python train.py --n_layer=9 --positions="learned" --init="normal" --init_std_o=0.00593 --init_std_down=0.00593 --lr=0.000708 --warmup_steps=298 --decay_fraction=0.863 --doc_mask=true
MLP neurons of a small language model. Each row is named by its layer, matrix (up: input weights) and neuron, and shows model dimensions 16-143. Each number is 50 + 15 x the weight over its row's rms, rounded and kept within 0 to 99.
Before each neuron's rows is what it responds to, as a language model described it from the Wikipedia text at the highest values.

Responds to: Academic degrees and schooling. Tokens in biographical education passages, especially inside degree names and phrases (M-Sc, Bachelor of, Ph-D, degree), also school or university names and words like higher learning.
L5.up1566:74 31 26 57 37 40 57 18 47 76 53 14 61 82 36 43 27 69 57 74 32 33 40 51 60 64 53 39 55 41 52 24 68 49 71 26 48 53 40 66 45 39 45 67 62 43 54 59 53 72 33 56 38 51 76 51 55 35 41 51 47 53 74 44 52 34 32 80 33 53 55 54 51 40 88 26 50 57 63 52 52 69 63 69 45 62 54 61 43 43 54 40 64 43 21 32 42 50 48 36 65 35 62 43 26 33 51 44 52 18 68 59 66 42 40 51 47 36 62 54 61 33 44 34 68 64 64 47

Responds to: Decimal and time digits. Digits right after a decimal point or colon in table numbers such as climate readings, kick-off times and stats (9.9, 3:30, 18.95); weaker on sentence-starting words in prose.
L5.up2057:40 69 12 35 31 50 48 18 33 56 47 21 37 41 45 49 33 52 53 53 71 59 59 48 32 63 45 67 67 61 34 48 66 40 37 48 22 45 60 47 54 72 62 42 55 45 63 72 59 37 47 34 60 38 63 25 49 43 51 47 40 62 47 30 47 70 36 59 61 57 54 26 51 68 57 36 63 64 46 28 74 39 49 61 65 31 77 66 43 27 40 60 60 48 58 40 37 37 52 17 39 30 57 42 36 56 60 57 25 51 39 54 49 61 16 52 35 51 92 57 64 64 74 46 65 55 49 74

Responds to: Number-attached unit tokens. The unit or word piece right after a number or count word, such as 80 feet, 25.47 mile, seven-day, 4-door, 1996–present.
L5.up2416:34 06 60 37 52 52 39 49 50 61 60 62 61 33 60 55 51 47 66 65 57 61 50 56 42 72 34 55 63 80 23 80 58 79 57 77 38 80 45 46 52 69 17 50 47 77 54 59 58 47 26 44 11 36 28 51 48 29 58 50 53 36 55 75 48 62 40 75 58 37 57 49 53 49 47 26 64 64 39 52 59 46 42 37 29 48 49 46 32 57 31 30 57 74 30 59 68 00 40 59 46 39 49 54 22 33 49 47 46 23 39 58 35 33 43 75 28 44 36 56 71 50 39 63 57 24 36 23

Responds to: Space before numbers. A space token just before a digit, mostly in table cells after a pipe (| 1 | GK) and in dates or years (In 1976, September 17).
L2.up294:31 69 52 68 27 49 58 34 32 46 57 48 25 76 50 32 74 44 61 55 48 61 57 51 36 33 36 44 36 59 59 56 29 51 75 86 35 39 82 54 50 44 47 71 55 77 67 70 21 63 67 33 57 62 67 73 51 77 99 36 61 39 49 50 65 43 33 63 59 44 49 71 51 40 39 43 65 61 65 61 67 57 61 51 52 27 55 34 34 64 51 48 39 58 21 52 25 62 72 29 38 33 57 75 52 66 53 57 37 37 54 72 73 31 18 68 60 56 81 43 63 46 42 55 55 54 46 69

Responds to: Month names before a date. Month names, and the In opening a date phrase, that come right before a year or day number in dated narratives, e.g. In February 1993, on June 26.
L5.up205:31 46 53 46 56 38 47 59 73 25 23 57 68 61 76 53 31 39 79 71 57 59 58 59 70 40 41 47 71 60 55 49 46 57 22 32 50 24 54 49 14 60 62 46 49 67 45 43 62 73 46 32 32 50 38 43 52 69 74 52 44 48 42 39 52 48 51 62 58 62 38 31 48 50 57 22 46 58 53 66 42 96 89 43 37 69 45 51 30 37 34 84 60 35 42 46 57 12 81 34 47 40 40 58 51 56 48 68 46 60 44 44 72 44 54 36 56 29 56 43 73 48 69 27 58 47 57 51

Responds to: Mid-number digits, clause starts. Inner digits of years and counts, such as 19-9-7 and 25,0-0-0, often in tables; also the first word after an introductory phrase or comma, such as some, there, with.
L6.up644:55 52 49 66 43 35 41 48 24 41 30 41 53 38 60 40 43 40 39 37 18 63 38 42 42 35 41 53 48 57 39 45 71 70 40 33 60 70 67 45 27 87 65 42 34 50 52 64 87 53 48 43 39 40 46 75 21 50 42 30 71 53 69 48 34 50 67 67 51 75 47 53 51 21 30 36 30 64 79 55 66 52 64 35 59 38 58 68 52 45 51 45 38 56 30 59 39 39 42 57 49 19 41 35 60 24 40 57 50 59 60 48 87 64 61 62 47 51 61 38 50 18 38 56 57 45 63 54

Responds to: Digit 2 in numbers. Single digit tokens, mostly 2 (also 3 or 0), inside numbers and table cells, like 5'2', 0/'2'9, 19'2'4; rarely mid-word pieces.
L6.up1411:55 21 25 45 54 31 41 59 30 65 54 54 32 65 41 63 60 47 69 59 33 64 37 54 54 39 37 45 46 47 48 27 61 90 64 80 59 50 57 49 11 48 67 78 73 53 37 41 45 66 50 78 65 41 30 61 41 51 49 61 63 69 35 66 61 66 43 46 43 04 69 62 67 37 68 57 52 43 59 53 51 57 61 61 68 36 63 64 65 47 55 34 42 73 17 24 34 64 38 59 25 64 55 25 65 36 67 74 69 28 48 43 63 49 43 41 57 50 58 60 31 26 54 53 86 67 58 53

Responds to: Structured list/table cells. Tokens starting a new cell or field in tables and lists (pipe-separated stats, track listings, career stats), often opening parentheses, digits, or name fragments.
L6.up331:26 36 50 47 65 63 38 49 40 57 45 36 56 38 46 51 71 67 65 83 34 45 36 48 34 32 66 67 54 82 44 63 65 67 53 44 72 30 51 39 45 48 45 40 63 55 64 62 51 52 61 51 53 65 64 68 53 39 71 50 53 57 64 22 62 39 41 54 54 43 58 73 37 58 57 33 24 50 39 20 67 71 21 68 37 40 54 60 48 23 09 74 39 37 59 43 53 27 31 48 35 46 62 42 34 57 23 73 47 72 40 39 59 63 55 59 23 23 79 33 32 44 59 52 55 08 22 54

Responds to: Event and time-period nouns. Nouns naming a time span or scheduled event, often in section headers or dates, such as round, season, election, May, match, week.
L2.up1556:59 54 42 43 45 16 46 64 65 58 35 70 38 24 27 49 51 44 44 74 39 31 49 36 18 30 47 44 68 54 35 49 48 39 58 67 30 57 65 75 45 38 22 43 65 53 46 46 56 50 43 54 30 63 64 61 34 27 67 58 39 24 28 46 29 64 58 47 75 50 33 43 71 42 62 40 46 37 88 39 48 33 41 71 48 25 39 40 56 53 67 69 36 53 44 70 34 32 36 39 46 48 53 42 13 51 57 57 62 67 56 33 68 61 25 41 66 76 47 28 46 46 56 64 56 50 30 52

Responds to: Dense statistical text. Punctuation, digits, pipes and function words inside number-dense passages such as census demographics, infoboxes, and population, election or climate tables (e.g. "who" after "6.4% had someone living alone", a table "|" before "Total votes").
L2.up123:50 35 48 58 47 52 59 45 00 66 40 15 55 59 41 36 19 33 69 49 57 51 75 37 27 53 48 47 40 31 55 54 70 43 32 51 35 76 45 41 46 44 64 74 59 47 58 41 68 67 14 65 60 55 43 63 40 16 34 65 44 47 66 38 58 42 57 68 59 42 40 53 45 51 62 32 38 60 48 65 48 55 58 42 38 74 58 43 36 36 60 61 51 31 47 35 53 38 49 24 47 74 85 36 57 40 55 75 61 53 41 28 67 66 32 58 32 44 30 63 69 24 33 74 53 53 62 65

Responds to: Degree/occupation noun onset. Article or first letter of a degree or job noun in biographies, such as a B(A), an M(BA), as a m(aid), as an agent; weaker on table abbreviations and digits.
L6.up2485:62 29 59 52 55 45 36 54 41 82 37 44 60 63 59 75 25 41 37 54 60 49 74 64 56 94 44 34 53 50 50 44 47 71 49 68 65 49 30 12 47 50 30 57 44 50 53 53 59 41 49 41 52 34 63 56 29 38 41 87 18 55 38 41 28 48 38 06 48 47 42 60 47 49 52 43 74 29 42 44 30 38 46 61 56 55 65 30 62 45 58 43 73 65 56 36 55 70 50 23 75 88 52 69 79 40 39 43 81 45 45 44 68 53 34 65 68 32 59 63 66 44 59 57 56 49 44 60

Responds to: Third digit of numbers. The third digit of a four-digit year or comma-grouped number, right after the first two digits, such as the 9 in 19|9|2, the 1 in 20|1|1, the 0 in 43,0|0|0.
L5.up409:34 52 48 53 38 47 48 54 38 37 52 27 57 49 45 70 57 49 72 39 69 32 68 56 48 35 37 54 30 37 58 29 48 67 36 40 34 74 31 50 36 74 36 39 52 82 66 58 36 45 45 50 53 52 46 53 55 43 46 45 40 58 50 53 23 51 38 44 37 58 54 35 59 58 44 36 49 30 45 39 38 24 71 47 46 58 74 56 59 38 50 46 53 49 53 69 21 30 36 48 61 30 39 70 54 34 85 43 63 77 47 58 82 72 54 64 40 31 62 46 48 86 33 59 34 54 57 56

Responds to: Wiki heading closing markers. Closing equals-sign markers (=, ==, ===, ====) ending Wikipedia section and article titles, e.g. "=== World Series ===", "== Literary career ==".
L2.up2521:52 45 69 66 47 55 26 48 53 43 73 44 61 85 69 38 33 52 58 28 18 39 67 73 55 49 46 47 46 51 45 32 59 67 39 57 23 38 58 25 23 49 49 53 30 13 63 85 38 66 33 55 49 44 53 30 51 57 46 32 73 35 59 45 37 43 48 54 51 30 40 26 54 40 43 63 64 38 44 16 36 65 59 48 51 55 56 43 44 41 48 18 34 66 46 40 50 62 32 58 39 40 61 35 58 45 31 64 50 63 50 50 38 64 65 62 44 57 38 41 67 69 62 50 49 40 58 43

Responds to: Census counts and table cells. Nouns after a count in census demographics (households, people, literate persons), plus digits and column bars in stats tables (Votes |, Score |).
L6.up2517:58 40 39 37 28 58 53 67 38 78 65 19 61 61 34 43 43 75 59 26 64 61 52 69 49 36 54 51 36 39 53 69 72 60 65 61 48 29 33 39 63 64 36 38 49 34 75 33 48 61 41 36 49 41 53 57 43 74 14 43 41 58 36 33 54 65 43 46 71 33 23 51 37 44 48 57 59 50 48 54 44 40 91 48 53 51 50 61 58 73 77 82 69 56 48 63 59 54 27 44 49 71 36 56 49 50 47 61 46 42 54 79 77 56 51 61 52 46 70 21 37 74 31 38 86 47 57 50

Responds to: Structured data delimiters. Fires on punctuation and digits inside numbers, tables and lists, such as thousands-separator commas, table pipes, year digits, and clause commas.
L6.up1005:75 45 56 43 30 37 37 32 42 54 48 38 90 40 53 21 40 87 60 62 52 46 64 47 44 45 46 23 60 56 34 59 36 57 50 53 56 31 58 61 52 53 81 41 24 57 34 48 63 63 38 37 26 53 54 33 66 64 45 84 75 58 36 39 71 38 56 63 46 45 42 65 44 71 54 49 44 45 47 59 29 54 40 37 48 64 77 31 54 58 52 50 42 50 39 24 81 58 34 70 62 44 39 38 26 33 26 58 31 32 72 73 32 59 57 62 54 61 48 51 61 65 54 68 48 46 25 54

Responds to: Parentheses in data tables. Opening parentheses that add a qualifier after a table cell or list entry, such as 1999 (aged 21), 2016 (70th), Lightweight (60 kg).
L2.up1951:37 61 61 72 43 52 37 41 64 56 37 34 54 57 65 49 37 63 48 56 27 51 46 47 17 50 42 33 77 69 22 58 58 71 57 59 48 36 34 23 46 52 46 35 41 42 56 69 56 73 29 48 51 49 65 32 49 54 51 41 27 58 46 28 58 68 55 38 14 39 43 42 47 52 45 39 55 57 59 68 41 60 39 44 50 57 76 66 80 46 55 51 34 57 20 54 39 64 64 65 53 73 90 62 34 41 54 61 68 37 69 63 62 54 50 68 31 43 78 39 44 43 58 30 53 31 41 42

Responds to: Mid-word pieces in listings. Interior or final word pieces of foreign names and rare words, usually in lists and tables, such as E-ul-ogio, Hajiy-ev, Gyllenha-al; also table pipes, closing === of headings, and date or table digits.
L6.up3030:70 28 38 51 35 53 48 24 38 59 52 57 48 66 47 77 33 35 53 76 25 29 28 43 51 55 67 49 47 46 32 60 38 36 49 46 74 31 69 29 49 72 41 50 46 41 45 73 55 52 51 93 47 35 42 69 53 58 68 62 26 42 41 35 44 55 35 72 56 57 49 62 38 66 66 40 65 74 57 56 45 33 60 81 48 53 82 23 58 39 43 78 55 00 37 65 54 59 57 50 79 76 38 27 66 71 23 64 47 33 66 40 36 29 63 67 71 55 25 50 32 36 68 39 52 28 20 39

Responds to: Months and word-start fragments. Month names in dates (In January, 1 November, 18 January) and the opening or middle pieces of split words, such as b in breeziness/benzene, Ber, aff, in.
L6.up1354:53 41 51 81 07 83 37 32 55 52 42 26 52 36 71 43 68 16 47 60 79 57 70 49 34 77 48 34 52 35 57 56 54 40 47 56 46 57 72 46 45 78 58 62 47 55 52 58 54 62 62 42 63 22 30 63 47 61 38 39 38 48 65 41 29 53 38 33 25 30 68 51 56 35 54 72 42 76 57 55 62 66 82 57 33 40 59 31 20 55 80 44 48 64 49 65 31 61 32 63 60 55 28 38 51 55 63 55 40 23 43 50 69 34 54 34 68 49 52 32 56 47 46 31 46 70 53 61

Responds to: Wiki heading closing marks. Closing =, ==, === or ==== signs ending Wikipedia section and article titles, like ===Doubles=== or = Nigel Miguel =; weaker on ends of infobox fields and table numbers.
L5.up626:66 38 64 47 41 29 42 54 56 57 90 58 53 40 53 49 56 46 69 40 47 66 53 40 40 41 30 60 75 42 50 84 38 47 75 35 44 42 40 43 58 55 48 53 52 40 51 59 94 61 43 72 77 22 31 63 37 51 41 25 45 43 53 57 44 43 55 66 50 48 37 56 25 23 61 49 47 55 47 64 50 51 50 63 46 51 41 58 54 28 33 44 58 42 45 44 40 56 46 69 33 49 13 57 59 62 55 51 19 70 67 54 44 20 60 58 68 40 63 42 65 71 67 27 33 54 48 37

Responds to: Month names in dates. Month names inside full dates such as born 1 March 1979 or on August 10, also table-cell pipe separators and list dashes.
L2.up637:46 33 67 35 44 60 29 61 12 60 52 56 85 50 61 11 40 40 51 52 43 44 63 39 44 11 64 43 74 62 19 17 52 46 41 50 52 58 54 61 50 37 36 66 63 36 74 53 59 95 34 77 43 38 46 46 55 33 43 59 44 46 64 32 65 50 48 61 21 50 46 39 58 71 90 44 59 60 25 55 38 50 57 41 77 69 18 54 52 41 40 42 60 23 68 60 56 36 51 52 62 34 73 40 37 44 32 58 66 63 54 62 56 59 29 44 46 65 51 73 42 47 59 29 52 37 42 37

Responds to: Name-internal subwords, table digits. Mid-word pieces inside names, especially umb in Mumbai, Jumbo, Kumbhar, plus the digit 2 opening numbers in table cells.
L2.up984:51 60 72 23 31 41 32 59 21 34 77 61 74 49 34 62 61 42 67 71 56 18 46 45 56 23 50 61 42 75 46 41 56 43 59 52 63 45 55 56 43 63 41 59 33 12 58 47 54 59 47 36 50 87 41 68 65 17 99 66 66 57 59 52 66 72 57 46 61 41 31 37 69 53 43 53 77 62 60 11 47 41 64 33 61 44 59 38 43 28 48 32 49 60 45 22 56 59 35 50 59 53 46 54 82 48 26 41 55 50 51 49 52 40 24 44 47 51 56 64 72 34 63 56 27 47 35 68

Responds to: Wikipedia table structure. Cells and header words in markdown tables, strongest on the first row number in track listings (1.), plus headers like Title, Name, Team, Rank.
L5.up2610:92 58 63 42 33 51 27 48 44 51 79 40 32 47 44 79 33 35 60 27 43 51 66 90 29 21 48 33 43 47 10 46 56 60 65 34 40 19 26 52 21 43 55 61 41 56 56 35 49 72 31 61 63 49 46 45 49 73 60 49 52 49 41 44 55 51 43 37 42 48 45 51 63 55 59 36 47 61 73 54 46 21 44 44 33 46 34 59 65 39 27 47 21 41 44 57 43 53 61 28 59 73 26 55 52 61 69 34 51 60 55 52 61 73 57 66 27 57 45 35 37 28 57 23 65 35 38 60

Responds to: Biographical "was" copula. Mostly "was" (also been, is, a) right after a subject in biographies, as in "he was educated", "she was eight"; also table pipes and infobox field ends before values.
L2.up1107:56 60 35 62 26 48 45 72 42 46 33 12 38 89 67 41 72 60 38 25 65 52 71 65 29 16 46 50 57 55 34 52 52 45 45 45 57 71 62 77 45 63 71 52 69 52 65 19 43 51 31 81 79 48 64 49 57 25 31 48 38 66 66 58 53 55 45 23 28 52 47 38 52 63 49 42 35 35 55 48 42 76 52 43 25 69 44 67 70 46 60 42 52 64 56 18 32 57 37 56 46 68 65 32 31 49 26 65 49 61 35 78 48 35 34 52 49 47 50 53 65 70 67 85 46 55 49 39

Responds to: Time periods and sequences. Nouns naming time spans or stages in history or event listings, such as Age, period, era, series, years, round; also ordinal placings in results tables.
L6.up1270:35 85 45 20 33 60 53 07 47 52 35 63 71 41 51 57 53 24 80 54 12 59 48 60 54 59 37 37 60 34 28 47 63 45 56 45 24 46 48 46 83 60 46 19 31 24 57 71 48 51 66 22 51 47 61 56 42 45 60 42 78 61 59 46 65 44 55 57 51 63 62 51 59 33 63 43 65 41 50 65 58 56 42 36 68 52 43 25 59 49 73 48 50 07 42 52 63 53 57 47 51 34 36 36 03 77 33 59 57 40 61 49 71 44 29 47 69 49 55 53 56 69 62 26 23 81 51 39

Responds to: Table and section headers. Column headers in wiki tables and short section or infobox field labels, such as Team, Candidate, Schedule, Direction, and Elevation.
L5.up2176:61 51 31 67 10 62 00 58 43 72 64 41 51 17 46 72 55 48 33 48 39 39 30 27 06 60 43 41 34 70 52 65 53 51 54 61 37 63 49 43 60 70 71 50 36 32 52 23 48 33 48 46 59 60 64 60 39 71 54 71 43 60 47 00 39 55 12 48 46 55 52 46 49 52 81 42 25 53 58 42 44 72 47 51 80 29 45 50 55 70 50 61 25 58 75 45 63 48 29 28 24 83 57 51 58 19 54 33 43 63 49 62 41 47 39 56 53 31 50 50 57 26 41 62 63 19 47 50

Responds to: Units after numbers. Fires on unit or noun tokens right after a number, such as km, feet, m(ile), -goal, and on month names and table cells in Wikipedia tables and lists.
L6.up1072:28 43 53 25 42 51 36 54 54 42 46 49 44 45 27 45 35 60 66 55 43 38 73 75 28 52 33 38 74 70 53 52 48 41 33 40 40 35 42 41 72 51 27 41 21 70 48 76 59 49 68 54 68 44 49 61 48 52 42 44 38 40 64 30 48 84 44 68 40 44 41 34 29 30 75 44 53 55 79 35 47 33 59 33 72 58 60 45 49 60 54 82 68 52 58 61 45 40 86 31 50 43 54 44 50 47 24 60 54 43 47 58 43 48 34 37 02 61 38 55 63 67 36 57 62 24 38 50

Responds to: Wikipedia table column headers. Column-header words in Wikipedia tables after a pipe, e.g. Pos., Team, Opponent, Position, or a blank cell, plus infobox labels like "- Type:".
L6.up2316:47 47 56 58 35 50 38 65 37 47 66 27 81 44 78 43 62 54 37 22 36 48 49 46 27 38 34 45 41 79 58 48 48 44 43 48 51 40 24 54 58 56 65 57 69 37 52 40 63 46 19 63 68 65 61 39 42 69 57 41 68 46 45 37 57 69 43 64 42 40 76 48 46 48 65 36 28 61 27 27 76 26 49 68 53 18 65 31 78 65 44 46 27 34 36 71 44 54 65 40 49 86 27 50 49 42 36 40 37 64 42 63 65 38 53 28 38 43 55 38 52 50 23 44 41 48 61 57

Responds to: Predictable continuation points. Tokens whose next token is nearly certain: line breaks after table header rows, "so" before "that", "is" after a defined subject, and leading digits of years.
L5.up1232:31 69 29 40 56 32 50 25 69 61 39 30 51 51 56 67 36 55 58 57 34 63 43 81 42 81 60 27 42 33 48 47 75 57 80 54 35 86 55 24 44 62 51 28 31 66 53 56 74 28 40 68 48 41 55 80 49 35 52 48 63 51 64 59 36 40 38 61 50 43 56 43 42 41 48 28 68 53 65 51 58 44 42 36 52 39 51 41 44 47 37 41 37 30 39 37 42 34 70 45 56 85 79 60 43 36 40 67 41 73 48 60 49 58 53 68 31 38 35 27 58 33 38 34 33 48 33 64

Responds to: Wikipedia table/section headers. Words in Wikipedia section headings and table header rows, plus the |---| separator row, mostly sports and election data: Team, Party, Awards.
L2.up858:48 70 43 51 37 55 56 51 51 48 60 27 52 41 39 50 71 44 43 55 59 42 58 49 40 31 67 66 66 45 44 43 60 48 37 17 15 64 38 50 56 59 67 64 43 67 48 25 67 42 18 53 48 58 59 72 56 45 44 80 45 43 46 63 55 47 64 74 41 42 40 35 46 68 97 70 18 46 95 62 23 50 32 47 57 34 50 37 72 64 28 42 14 52 52 42 16 50 51 44 62 77 38 40 37 47 81 21 34 67 67 89 51 29 33 61 43 43 80 67 44 62 57 69 47 50 67 37

Responds to: Table statistic digits. First digit of a number, or an empty cell, in a later column of sports or election stats tables, e.g. games, points, vote percentages.
L5.up1694:34 30 56 31 48 45 56 62 29 66 52 81 53 69 33 42 24 64 65 55 48 41 45 45 49 50 24 35 42 68 32 58 74 76 53 52 41 32 63 60 61 54 42 63 54 43 46 66 19 74 34 64 49 39 89 26 56 80 75 36 21 58 66 42 26 31 55 37 40 51 70 37 50 64 64 26 63 61 59 53 47 31 71 74 48 44 49 42 52 47 76 39 35 37 31 77 77 29 56 41 41 60 39 59 56 64 41 73 29 51 45 44 22 49 45 52 51 44 08 38 61 38 63 11 30 58 28 63

Responds to: Mid-phrase name continuation. Tokens that continue a fixed multiword name or phrase already begun, such as Qing dynasty, Bronze Age, 20th century, Housatonic River, Big West, early 1980s.
L5.up364:54 41 68 71 64 68 24 46 67 56 51 67 51 68 49 25 33 91 69 48 00 32 47 31 64 46 35 18 57 44 42 37 48 47 48 72 37 27 53 36 59 54 37 50 50 58 51 30 42 46 47 68 53 45 71 37 40 52 38 28 70 54 62 34 63 68 35 53 51 37 59 44 58 45 68 33 48 76 66 60 63 33 22 39 57 76 80 43 56 17 30 40 34 20 46 69 40 51 59 57 33 41 55 70 56 35 54 44 44 66 12 52 49 25 76 58 48 48 43 25 53 48 45 47 43 38 52 79

Responds to: Table row ends, totals. Line breaks that end pipe-delimited table rows (stats, elections, climate tables), plus the first digit of totals such as 2 in 20 or 258.
L2.up2041:61 46 84 62 29 58 50 39 40 47 64 56 31 53 50 50 57 31 72 30 41 57 48 43 49 64 47 37 43 50 54 32 55 60 53 46 45 49 44 41 28 60 49 67 58 45 37 64 65 70 20 66 45 49 70 43 36 55 72 45 69 51 43 58 66 48 41 59 76 65 66 38 53 40 44 51 65 50 36 45 51 72 58 39 71 70 60 49 44 47 22 40 52 49 46 69 59 74 59 42 61 58 55 81 66 49 39 50 87 63 21 28 67 31 33 53 35 47 14 50 60 30 42 36 55 46 65 42

Responds to: Space before numbers. The space or short connector right before a number or a title continuation in tables, dates and lists, as in Sep 2019, Exit 6, Notes to You.
L5.up2486:44 30 53 66 55 21 44 19 21 37 47 43 25 66 43 34 61 42 38 64 47 60 47 61 64 37 44 48 53 61 50 48 49 72 32 53 59 56 59 50 51 01 60 57 54 55 68 22 60 59 51 44 41 47 67 47 50 54 27 65 37 58 44 42 36 38 57 93 56 41 52 56 50 66 64 30 53 84 60 47 59 43 29 49 08 34 44 45 38 53 34 44 26 45 44 60 17 49 56 58 43 45 47 49 42 55 62 54 68 48 51 79 80 34 36 58 58 62 55 53 34 46 30 42 64 33 43 64

Responds to: Digits in tabular numbers. Digits inside numbers in tables, infoboxes and lists, especially right after a decimal point (1.'0'9, 229.'5'); weaker on section-heading == markers and first word pieces of new sentences.
L2.up2305:47 54 39 34 49 60 33 36 49 60 71 50 63 43 73 57 34 69 48 44 48 68 89 34 29 48 58 43 71 69 57 41 55 50 28 57 39 62 62 59 53 53 58 73 52 39 58 59 62 35 32 25 62 49 52 37 50 58 44 63 50 66 53 64 30 46 39 49 56 49 32 64 38 50 79 57 34 36 39 36 29 73 44 46 53 45 35 50 55 49 49 61 57 48 59 45 65 32 50 55 37 62 52 44 47 37 56 57 40 37 55 77 51 63 37 57 43 51 57 70 64 41 49 39 57 55 54 69